Weights of a small transformer language model: 4 heads of 64 (1 for keys and values), a variant of Adam for these matrices.
MLP neurons of a small language model. Each row is named by its layer, matrix (gate and up: input weights; down: output weights) and neuron, and shows model dimensions 16-111. Each number is 128 + 32 x the weight over its row's rms, rounded and kept within 0 to 255. Numbers have three digits each. A neuron's up and down rows have the sign that makes its largest values positive.
A block is one neuron, or neurons of one layer that tend to fire together. After each block is what it responds to, as a language model described it from the Wikipedia text at the highest values.

L6.gate235:145150111146138145115098080103119133161056113130148134113199154114160201123125104058154073135088138128074161085032102043107123156153137077116138103071122180138180136087117153169135196094106135169106105130129125090136144150137150118123114082132190164089109115080123120063125136094099111169
L6.up235:179099162169186073173135134123088155096134218144130115158140086131129093157132101157173138137194151091167114141137145182045139133162125107125141092087066184146137063110169075171113112138189066142154128160110128080148153160063126142127142110069127139108094149088100101140136148134117116171
L6.down235:167141149166139101151138105117099157198163103168129149173168129124142140169131088114189081099137148112112106155147128164137211160094146064116164130085110147137112136060077104141104151112130168143112131165163122127177125064079117111102149109115133137136097137149164116150169068141074102124
Month names inside full dates, often after "on" or a day number, e.g. on February 16, 1983; also empty table-cell pipes.

L3.gate11:100080221117081101123144110097119087091160138119099124141143143131076081112123113122129120157131116177178119108128125125082083163106140162115159165100133063109137133124117089098168093091130124161129124149131128161140075152106136131078111119124158153127154112150099133139145110139149178111
L3.up11:122159132100137111130155140106141101089156136122131128161114115158104104097125105175169137196119162187147142128100109111132113158161079128169140167140115161054103100166127151075105071091084093117191074184108130139130159115127173143120105161087128137157148120099111079126134109146125135148
L3.down11:101136128157169092115164086146063061130141135130127134139126108077118090117130199127130146093143072126113099107181166079086126119169117075155108189160072119084096110123113103150102121169093158048059134126103140175148120151125146101121142135200146160105088177145102122155116107060167086172
L3.gate346:189118099071101108137173135116181164113074135128190118087132154132130134119090126167147052123130161107131142200148138147188010174152142153168148131144112131102090095186113111096124105156107118131171158072156138141129174101120127173118187100148122129120068108150190131056096100136122126137
L3.up346:097099109081128196177123151080138141110118138133196126149107156171122161081155144096162084110127085163077117130167084101089122158169163100146102118137154121078099166081150161088198174141096118083097104091151142144168117065090126094185069143135105128121188078179065117137135161136147183165
L3.down346:107097162143137166120073153144060122123102164160128112147145069114078189131178154104162093172117107122133136182109083147204168068138124138131122130162132120216139147199095150094104141065165119099125135141127124195199093143123078105100142155124098079100110159116086199095109091091138229174
L3.gate665:111100085088156123093090154083180073130129103112131104164125138096086117144213134113107082100174118092126200139103149089149138098105127122162140101092132104163105110142138132088073127135160142147164190127110075205079160127128122124100117142138158130121111121086138128117096110087118158164
L3.up665:117071118131091132154125104137142133154066169106163105087111134105053139145096113156108189112133088102143125214115136172175167211166159152119157093100153125135115109137105144073168138128089135128110101171156113133126179169145137136098121117117234077108161144153053137073153118170093133119
L3.down665:116125162171161148114109136098108113158093135124089125101135084098183149137124163177210090119133109155117138085125088115142168089155088123121133163110115079113136116140121180151103082144151100102140181155152177122150118179069124150158143104077153197121134090136127106130097126073085128156
L3.gate703:130100100143132087167177033084096123163128066130065106136150172050090119152112154133185112157134100134136181119066111113124114148144106126138141135074143162142098095138115159080118151125122147072109099091147170184188124091125112141107134183151115100140100134127125121085097125090124187162
L3.up703:128145060148119142101112082144140093127170146173032105092115092098135165108152119078136105153157104117105141165149166130121066156099145154127085060081070175182229171127135161088114148149145149097117087134157082127102170121141188139158123156135085128107111182128082168138132131144164181092
L3.down703:150143134119137117119155083093108093154171087070126128119167106094081111139123076158133135153167134132086093201139166082187118142130168157153132148177140150102134138138075122161115115084093097123112156140115128145106123132101146188108139167090179083146101084200144142090163155208131119107
Punctuation right after a number that continues it: decimal points, degree signs in coordinates, time colons, table pipes between vote counts, e.g. 0.83, 113°46′.

L2.gate79:075133173124093153140140120132111171132111125190116136139090088117098108085109088143150154131073140161111147163102172090136155113126175195081159178115124183080126214134132087188108181178167125147167124102150115159139121147087150078127142105110094087107132127035109102160209070110116139151
L2.up79:145125154104105160136112103154098171144127069216173162146087137167149103096152101129123157101102109153151133167135161089130136064158159139144108134065054042064081124131086154159112160145197090175180129152163147077179104194135153152144125088152142112175156100104114192111081139141089113145
L2.down79:142101139133135106103114176074143129117126150147140119151147137128154148106144089118122151110102177102093142116147133121147127103062131123134087115121124137148123131127160131138130061125102164124166139106120102122161119063148110156086115166129129169147083137178154143089130186123127126126
L2.gate111:143125206096126099116142117070133087164119090184080116128125095056096087092131099123140149122126151072157090123169138068088165174149148195131114094117130111184052080089109155100081101084139134129151160120111130141090183145169128114124100140140098133115136178044167094137146125146125161094
L2.up111:119122195150078156153122120123145131186106081142098081118144153119163083115141168171141149151141114117101151074107153154159104129169142139127136130177187123124110117171116151175120124104159136169136070136140141123067154116118111127118104114181125102114156179125179117170163150148132102175
L2.down111:177124105155122139184100082153160090112144136113100118137144072153088085094126129152122132155130174102119163158121127149158093116169125082135115115175131153127125129127159115157113103164118115146144157133093137123093183142145108129171145193099164126126078166145102164082127116129127154181
L2.gate333:091138146079139131145143128082151133189094089117125100176141057118071105136122095058092137172095171118111064148134162122139129091128143171133131166117144145069119120048105146149084199181126179148142127113105154186124163117125138116082071152115108109138087108138133139162145140093117120127
L2.up333:062096149138105201177166097084090146147030139155139149139096078082131137145108110082090127141173115159090141105138149131169157135094123136154117072066191143085126191094125132094130186160226143145172157137149083126126110150157118077125140160091109070142107141126130111110204142131159123088
L2.down333:143115132121081131138167105138134174118148102061107140129104139131124088064143139163077131119126116092134174069182115141125142181096139080107145109176172122058124136205139125092123139173156094128168071181146104123151078162152113131142097177093133108167077148104097142019107178126106155078
L2.gate656:108140173057085134143146104111154112123119106178090154103166108132120150099127112130129090116103129128182172138130106136150128149112085180133118180107105120120147099144095094084109150181166129101091178156124031114109137161117166137101122109115122111140123099176128180098094113163117172097
L2.up656:105130088104144125147137155168131120143089141106106151146119155080033080116098129152081132063123053107143121118146085095148083137128147117122089144059191072113125059060094120173131190164165087145160053155115186106146119176096160125187078142102193148165096138125075120155187164056148167077
L2.down656:165161094136157170130105131170155092089104140116129095109143148094173163101124159160119167132110086164168091116118151106142128106054151094118094129141122134138117155169173169107098139123183179135117089150149090091148095156148077088088144167073132153124069119134094075141197123156065107141
First word of a new sentence, mostly prepositions opening time or place phrases, such as In January, On 17 August, After retirement; sometimes The.

L3.gate46:111139101109112154076156164126164175149156123159152175118128105133137083133177129118148044161097116155093191119148124150144148124131141142088121181171066130120113111143101131145164172187149131172112043137155134058164122116171140115107110150126103130195059164143162090133088162124123105113
L3.up46:167169181116190126076101175120202136136101084099130181109121126115173120164122131136132177066115139110132119153106115075100181111152162182156129101167113123078130071114161136142175129141194097133163072164129137134085151119164123153083128162143098123167115161087149097118072105091117105114
L3.down46:109150154144101105131102113153150150115073129170153160116129113112094131149096116096109147113160114070098122124078238098144168120076049125153107152163116075095131110100171172092103174159120114100105115172087134145187100114111181163114157112148068169094069082161099106201129119100099144108
L3.gate185:143169104089170183116124185165123062122088114089139128100092082174100053162120103155154106159142043147118112119091122075104101178096132148148095127144084130152109165173172114147088170127109130166120093168211127207101045130177148174121114124165103110116064124072094109184089160145118134105
L3.up185:131139102136151122152117120195116132125142124113194162053141117141172128179070071168151122107085095061146117096096105153157120170133110069150131087135114121113164160142107175102100167136054143164103118177129130095109096161141142126127159111138161161158102108091089144166075157121114083094
L3.down185:119146090130167074141085129125160110089204123123094105142178128051179144105117111141099106160127112153188148101113132132187120200159084135139132095119143120129073151148168170131107100071116103108128163176143101176131127122082092132104181200115089148138119085147137073094127114114132147076
L3.gate337:057141169083153124043061087164146169131087120119127156113135143190137092142168130163087097127154097082129176130138135136076126120108113110116182095098173144143121130085104133148094224136149134054152100120105155134113139171125129151089113160143141138169161191141159170191170097148106124143
L3.up337:141254142114152128157129169125135148131167133138147101173145196104170074223207173153068110122129095151160084151087130142096114154136138111094094143091167152071076100116119124111152134103142079113121150123103178144190210122144109122133124159063127134148162188168128119141118130124108139158
L3.down337:058077115149119116084110165141123078110160090111082100150198102132135107091102101167149112088084208103111151131108141156175096126117139148120191099165101131144139127135135156131110178104136118119092075140149072140164125089200141086148125150196134117093138148111151115126096124080143082089
L3.gate489:070079172102138088112126123163171097164111130115183145157131142158129153099108102192064183137109134103133093097150134179139131113132167110137103143138147148107160126189164076100153204204106088090117095054099147125111126083149113118117154133097120105196153184129174133173089194149117101128
L3.up489:095141179192147137164130100177133130149141097092155168101162128115185105125161178129102115103091118198174080210107073174124187134099136154138129134060117113142148126092149163105140134141170145181149106140131132176107159109188167141112111132108109103088136144130133100114081161125113062168
L3.down489:125134210132203161167129110112129119106079131128108087174073147150134155098114141118116203129090104147121172094141146124120069193148090073155125143117144120099145115174117137127144112131131197122110071109152101151135100137167113125104173126128160090152084138101156080075146098151152136111
Adverbs of time or sequence and month names that situate events, such as later, eventually, quickly, also (in "See also"), December.

L6.gate23:104158143088126125185135119111066099123166129081097150147094119154090127097113081085129161123140134177104094169170106073181094077142076040108117136095128134115150124057100153140118161146122048080077078151171172095168104133088134144105143095108216075121095109147121125077140073102135119077
L6.up23:091130196128099157086108161124116119105169120094140148101150157166121125091136153163074147169187140119099124186134175166112167149142103172145128111065098117150116182122151136141125143174161140148168162099146133154156089177082082109146184127182143095076140087087148094124180110162091121107
L6.down23:105190056119097129153180149130141141095150127124125118118127209126091093123120092132141163134183127124169137147147162119152134101151131166152145155103121130155104124149119149102147147188093127092171147162154115139151091116098123141159144155082110132105084103108112135154164094140139158106
Decimal points and pipe separators between numbers in stat and election tables (100.00%, 22.8), plus some mid-word fragments like omn-ib-us, Song-b-ag.

L2.gate158:137136083101146104169136075154129095139113106079144142115148152058150156129168112099112120139104204121136160098073095068110117124150182082131078137145125134098109165145106123127198111113184111095087158168147121161128151177140168117163134137116154175115109088100133061090135110101186195154
L2.up158:146111174053145199115129158158153152157065151137119159092116135106127133090118103049168166103114105034127124157115108134094162151099122100095112120161118150179110165075137101161124174082145121105137110107146147164093113099099154196114148125148183164127220103144170147132105095076153151074
L2.down158:089179147144156142107112217118059138135132154117073109163129110118111191172031150162121133161135147171147134111126151133138151148120107082139135176136127166100163101078105135106088125152123114132127128142095174109157117088104112120147150120092111067156129125109098111138145111222116129075
L2.gate416:094128111104103161067165154146139172092185066117124188177101139140142151129152124045117044138102088153131180081106119135115160161201080154145146134177118137128103068194113100127148169098136110165122140200116134167132141157115122159092142136150162155196086110118136156108093153088146092141
L2.up416:100144182155158150124154058146117151165137107189121140133108133164115143116145041128111127135133114147113213129122100158164122129098121138161157151131103129127091106123112163162164144145114118087140118157090096134198144128079131135030108145152158122176173131111187182156119084137125085088
L2.down416:105137194183160132100165093112155106118136186147152182151104147162162135134094132164137124079207082102070112146075131180098121143158141135169070105084108133136152109116142087099121124095153125148210113111094123190137178105149125087081120127158163120093203100090224123114175094120173096101
L2.gate421:155103124113137136200130107147071110146105112115175072186195130133136156126108125106176085106220114155194191138152130100148135187126131143053085135124129125085088139073143144141141080057136155122134147093120126109164048077135169112089134110070139154158162085098096151154135131101184202121
L2.up421:118157184143139141168117149114117134088162130166135123102113166126163140118168135140133122062104132169166124110167132123101050121153122145105137144175123131119161113173144202165168152087053093129135134108118081195128102113064149145092190138137069128106116130159107138121187110120217099197
L2.down421:075142057196122135093141146120113151134117105108125117159159141180082146171138112109115080128178195137125136107124139057092115182140164141186192144085096092085132090122141162161149123130168120148176144055163111164155094109155118138126148159106171086106068160079079054135151132104143162151
L2.gate513:111157117212098154186144135100211114116140106161161120097114170147163089114124116061130142149089135121158072150148125100099140197168125104141185136116130104155119141057102163159121116133152177171149102166141133175089128101080118126128099126126104132062183174129154159106114060137151198100
L2.up513:129194168129167107160126070153158197146144148114125196163174172068151088107097181102116082105144126065154066170146138143112090111088138131127114159107108160178148064105086149152105157133124118110124078143136087138145115168100167125129120116202135109140163130094085236119102118107131121129
L2.down513:163086085145118141092115155096071102121124120116161095170148109153094177130124107144162150124162147156108156146150146171099133110125154115125083104079065197106105125120153107096175162128134142101125096079123092117203143108151179155149143125142140201143125132125070149075165126151106181152
Tokens that close a unit: decimal points inside table numbers (19.0, 32.2), closing quotes after song or episode titles, suffixes like -ation in resignation.

L2.gate44:139147107078117154118054117139100161148176091191092067107169124108088140188166142094131136125047142150126156071155122093179116144103172133157143177196133115118214167173109155132197141201089121048095088109099197130112175101084130121150143157156133130158097123133105110081081138097112130166
L2.up44:124129094088177084123137104127101139128153134131129159154078110109060138123158139105115162123135058115114193115133150128128153147050134176154150152135154053155150192112133154061106176200183170101104077149060187082092114110162108130120155143170149139103133111148073139131074181122158195097
L2.down44:157134052184136162117180073078096156155107065109107137095115106139202090074090111070183135072100112085162154086106088081192110165165086092144121137221113127095139151102155149133143099080134131061117140179150104133107145118154147137128111128158109073152119165112102106127142141173118113086
L2.gate351:113105131106133109121128106137139183160086150114117103126147122120114163195149128097119070103084139149136163070141120092115146141143183149155126111140092100183173163132086113151103111143124108128159075116081105167133139077076045156137128194081113131138160111139177117169106122154119139169
L2.up351:129126183078130151132126085087119100178138064191143175157145133130059132131182143075158155129131122066195137131072199112096125169161138147161096127136190053120109166090132173170103151170127103109131114103081138114106133155179154138154173125167172089130094061167146093111092147167122164127
L2.down351:060164095172173178073070156154135113132134173100105181152122128164123166172097091163153080147123166172140114103093158127103122143079157131112179136107140102162155125117085105152129133120135142096132140167157076082170113162218095137091083140062167175204093142082071107158120170164142084137
L2.gate394:132159148131133163076157174191101104203126067151094160138136144097110154109185176140127173143128100175126076146146128122155209178142167188096132112105151134162118040118156121136156182178193123168107097134105139120111122086090159150148142113100140083151084161129154107150096119152081188152
L2.up394:146101087149102085134079084108129150105102129083113092074125112137141170088165151129113110086146203116132154109122147168155138147154082177150113082133054170095093095100122055156138104144097092137091153127088146189149119128096145139127096100129062110173167103103124162184115118114158098132
L2.down394:155102081069103100084086117130163121113131104142175098170088167056138086132128137140087149086177193174108096096129113118086113164172151116115160104138120108123158144129169105141142136127165174141105134129130143106143201169080116138117106121156125150156164097128106142159155136121158142118
L2.gate514:116136069033161107100131119123106119131071137111086135163114126086126150138170151061143114093137109169163078101109129114165146137158169134119130165143124158138161109090104107135109140198087145143120141151124079187098126128140127137079164114145095136159157142114108124138080122144179115124
L2.up514:105144107120169153109176084114207122110112070122182131139100099143157138177094129158096183094094143103149106100189136139114104116099041108157176092111163121085138139191153151161154114146142112158175088131089124152112081141142050133200121128119175127068137132145127106199129114164113143128
L2.down514:106147163121124131203142129152140131118167169144090136110076116142056101107155098185127118113113087129196149157095199131081122178138069092136129131132119132101105150127142109177096140160066149153114135197101131109155126162093176079116145123106123126199163106122152145110150138155185128144
Final year digits and month names in dates (In 1970, in December 2004), the ″N of latitudes, plus taxonomy "Family:" and opening quotes.

L3.gate92:121130132144036136132166130158168151112107081163201179095116149142154103184132109150096080150156142159069146178148142096138149099078174132120141128099136131115131120133146064157161202125162130098092181175143129081098115083116103143131071150139117173178153109110181131151088163156163176145
L3.up92:097109160162088144110139121112119097123125171168179124100126114122103100135133158098163152074119107073104082032136126126135100113147067101153134171092122094157172131139124088113066129109134134128084184072143123109124138152186111119179147105228106129054107091150143124056158089127174097113
L3.down92:101137171122120137099102141161100088107112128123181141131134100150096112136149102118105131128091086105099084157185131131181131083104165124145099113122120116150113123094150148152016166176151172162168182147083199142139098111097106107130155116106144177124149108110137161120142137157055104142
L3.gate156:139082089145162131124103168126163091175130132162147104137144186114061130110087128154079123141156063164102160126112124142182060113036141151142178123129116108106174098128125111125086135152097135146138103125209167108119156095113150153098133146102129143072177086155083105175151161161115135105
L3.up156:163110157140096137105128122109154134165098107122061127133205136171123072103189152156133119130134112126151109092128151134118136127145013179096131079105123095168158158169134159127056142122132090083122181120128130130144115146076106099108181129063146087039209150181163114137077186127130109077
L3.down156:140101061182074104086125176118072126104091117071167135127093115098129110180125119133087161098130094085071105135103141145114137128119074142096189142144099148111177113153094088135156135150140125117103085097143133131132113084139085173132101143130115100095090173127114141133138176157120147133
L3.gate412:087114144179090066105142161160125110088088141121122131127143143118129093123165160165128154140110140126138145126178117043147106131091071089135117140096148085123125125115127132140127093192125085121086180111115051093100150186113086133110132082112133116140125101143079092138129140113140134078
L3.up412:189101145187136149129137123111124116157145142188133049131124161131136124118102157131171130107171168158140132110146175149170126165088121110128113124129226106097076085176101072163171042141163149134122146095107191129108184161165127088086098146119129130196165117146107106146162114144165121159
L3.down412:118121168167147140138099097157132081147184135115113100131181043084145136103092093098115135110154148156101133119143160108108134161143143138137089087143130115082105174105170108122114169087084118102138117099121094096123139127100136139088090128138128080105112163154092136103075170180117079128
L3.gate695:146123201145042122143170121140143175119082072152125102097120140147112076141152146117131139138111138134161101172114134125103166114176174093177118140096157140138155100150148140181077129118130121140141200159141079088114101134153098158150104054123159112155124121107128077151168138103125161127
L3.up695:089170135199113116164122125240120116106143094187113140110115137054154119152118107097169133164095205111119141120167118120165149093158123134135064163130123139165110121121104142180120109056075152084143115146136102150135176154100165164210132091048097118141113088098106154147120129087110102139
L3.down695:109117063123146211077122157086135131120111143188130146138080127153149163138136141072127131121076158195145142152128104160068100119136124144115151098090114111118098129108096136138063121106090072154123129121124118056126112112157135098159186103103149146056160141218151115155129102148166102156
Mainly he or she opening a subordinate clause about a named person, after that, when, where or while ("revealed that she", "where he"); weaker on mid-word name pieces (P-ep-siCo, G-ior-gio).

L2.gate24:127152182120125069088185126098093131137105090096067109110166173108110128131171170104152167155079111152161038137142119149115129156118064129137215144111180146149114074126121132063131160176141170155120141168108184111159140122100111144155120137108102123144185137118174096111100111173137172143
L2.up24:111114164147170037092096118106080151068113135142097132136117122124110111103167117088071177108126151099106115147102068182113126098131117121117185080051152175110142111084101203134098171134149104104143169150121142076110157178119147082115138171127074099181091155130146138190087096098133125109
L2.down24:123113113143084127060148112106145095146129082149087159121061206171132189158113186106105145203132163109105177198131174161120118088120080064076142148166152119134140110195171163156138092152125102072147099138129149113168150133123170078150135154125112114123119110108126123130179146059122100129
L2.gate90:133088159065147157134189111142112095086138142137153127091180086121117116177092147155152159207208106107176087127103114108107100092099164077039097192091129134070138135163094120028116182181140157148093126152143188130080094161157170022107098151142126110141136115167095141107153141119157126111
L2.up90:128153142091112103186105178113112124131111077172121108141139123162181084167175148095111124126145126097079109099161071113089127157072138133118159097120106170179201160134133122154183125169128105087127154149130160126136214167082136151194166120096141063139095106132100121069099140157101170127
L2.down90:167087098103112121148131133129147165152123125156090090135108118143127133141104157140138141193148094129070090110106174087121083150136138096047157201130133154157171156183090135119174156184160114149125086203137118191107148089157117165135147111148100122124154132130148122092102098160115147121
L2.gate413:023137128123124147143203180155169128123126043142127163070113138153143138133138149160090050089120147109120137072162152118143089144110109128103062129042180104111183155108088139103151123186172108169148140112125186128092140106144091148094108131136079164136107188099108104088209116130160148129
L2.up413:143136167159141129160165064161173161102153122129160122080106125151173169106068164109136117110117145170103112093242147075138139060157134167112154138122124104175105161169094201161127165129129121128142081097072101086107144137153108135148142157139128069085097136100123174161133109097121162161
L2.down413:137139090143161199118095101143100100137162132185144153114107079159164178071087152086183135093137124158117168120134178177107143095157089149114142099169177134104120155048093142116151169127118186182123085185100092170138144106146115128175123098137086128165166131092143166101150173118150122193
L2.gate466:110136118128175112152100136186100127083149115131090156167173077131155095092137141140092086180131125163119100107194105141094078119088114094114157097116165097140128140033127077120128121151220127094094143110099122120108090114094149153133095165126119129115174178154127100159135170186110109059
L2.up466:092094119105107080151117126129093138128139093209142152125135101142150135139117071184107122112075127146113126171107109141137123083112109116158099147102092110219180136094115162069150112200128152156079170166069128114142161123194095069203097203125121101131132093087182151174114175162113151172
L2.down466:117136136119143158113116097054166155110189070122099111139159161135146128181141145161127158149086111082115100122122132197204159094119147105240102135093117110148136119137068088146147126125108116107180137138168091126186118140156112143151142177126165084114124078155190145123050153127134108173
Subject pronouns (he, she, they, it, there) opening a clause after a period, comma or "where", mostly in biographies ("During his career, he played"), plus stray table-cell tokens.

L6.gate318:155094128119079100146126068126140145134172131162080162152118186063074100079127140112207120120109144147128131088168158174156055169145184125135136150135101075084143121122126163101136120142081134133156087135152093144161091117133171126138179151158139132125094157120163074108152113145163160106
L6.up318:166093154137138020133130115082110171119091137137090179169101137132073048133101135142127208128097214141139095117147162126045130107129122124072084148154087117127073040125172136139105102156149118134165112164141157079162146136117106046136067169127095195154140119084150145190117115130123134141
L6.down318:127103182116116122088091097118111155115110134136138137130133050136100132137167158060156165145063130136100075079159173122156094173097132125141167137060123129125086114158095118110109151164172155083104131117123090088123119131077172171156126158154103151137121137124128151136105107085164149105
Fires on "in"/"In" as a word or word start, often right after an opening parenthesis or a sentence break, e.g. (including, In 2014, (interior.

L6.gate194:130118125132158214147120138201127146143109164125180181115145096095139149172139133150098131132112108098107111133115077180112155072103105132080079144113151166157136062107084116129130178161168134156113144086161159151115144198171184130144146105093142095140113078162035156129140143168111121099
L6.up194:167075162138053141075105161143079115131120092113082181080087131155155150066169144139080093157111132096080127134137173079135121131097124134104118161109149194221124122131130126139038169077179143144141130110210080122088110104096171141167132182107148135177105105111078151174167093134148154097
L6.down194:114147157129114116094155139172148100147165171107121129141145084188124140100134145109139087153133120117120161148165101113136134148130136094118183109097123163115128118123168128152080140112115117152136112092059138068053104172179151090130121138114153094124164140114162165134100146138141077076
Third-person pronouns, mostly he, He, his, they, she, opening a clause after a period, comma, when or so, typically in biographies and plot summaries, such as "When he was mayor".

L3.gate261:082108162129126118170108115086147181101161123121128133143089155128106095117065079063139126149061095122141161139086168114069115084136203123117148086092117119099091142140123130098150109175096099203166107141125183152090178101093122089143102122114145073141056100147100170137103172140154141066
L3.up261:186132140130120198111180090163146161169115179109117121171167125104113128116118102155134150109127099100163098101155161151113156200129126155135170130150129058063102106106155161112171143149220124169142126148195094107131112123119143079121121206173134101136095175119149129095141152109121150122
L3.down261:123094092119106110112123122123090148091169121103113088117080098105098195100106157160107125154112155144110153090108150107110088131121099188078102118103120129080096131106190167153111120179165125104197133074073110065164142135192145102059113139143095177090169170160148144197129088148104123071
L3.gate353:168159110168148158172147114141109133176080080156083129140143115114087119102171156074142128099133045109156143138177119135145076112075076124151152102091137139093113122084150158134129091141146077128110093097120122143103131103119123107146097191129081069154099121116187090180151206112095170127
L3.up353:111156123141164151127141129134182121144179132106142111166116155145137139167172164151117092112111137120050139193106088165096123107098178139159176090136119113123129098118098121095149121144150157058167082160164114168116095090108102116128101137119110097166141095135160166228091090092143184136
L3.down353:136130160074149067125135109123123145143161122130152101122088135181131112128144136175144177201079121119173166120130184123066128065109095068117151091172139082118133167112118184136176116170142152181161138107118064093150101148038093082142110181137113169070113119064128124070145114151121112176
L3.gate435:129092079116157159133077123073136146082131120108181113095146128125100153101078152123149127130118124149132192090148137103086085154127182134146098153138121151103148198077091163132166140165114148101176152181145119097191139101162136136137162134153127083066157099158112161121084140079106187168
L3.up435:106158188132141184132117128141101146095114126175095176129140082118087079156162120131151154211095084111117145089099184170158121134071134136146109111182152112110101178118124113142094127135134129149117154156141096160126156158161121056160056127141202085140110158178114155129073084167121107187
L3.down435:139141171076140140086156105151175099110168135112089102126097160101087136114126094122092104133043132133135108092190148145116087071080163091152130118150117161149175133106187115156167130142202138119185087141158097121117133114158128119117107154161076079133145195101087164164206088104103141148
L3.gate470:065135124053119154135092130104067127143107036151145154155159202110038124138100061175138170112124098113142117168178155109152119159152089099103074087103090105117134125103157159085125120166124159108131116137191128110116137052162109029071094145121207104164152097157122166184137141111148179117
L3.up470:105098125025105106147152131067135203096090150160119189107150127152105127098144110087120093187060143114119131145160108163124087123160122145147117114067158117169098128113160199138115188083092146116138103160093140092143176138076135119154104153131089132096135125160098158146152130130127131161
L3.down470:110128133134167058154170109185102127133149144129116142142121149107104091111096082138135139210124123118105100056160119197119115098168133124095116118142172112105136144087177169102109196149166105118101083149159078107124140093132090146133104210104066111140126164130159150121142068116159151137
Prepositions or subordinators opening a new sentence or paragraph before a fronted phrase, such as In 2007, In addition, As, Although, Unlike.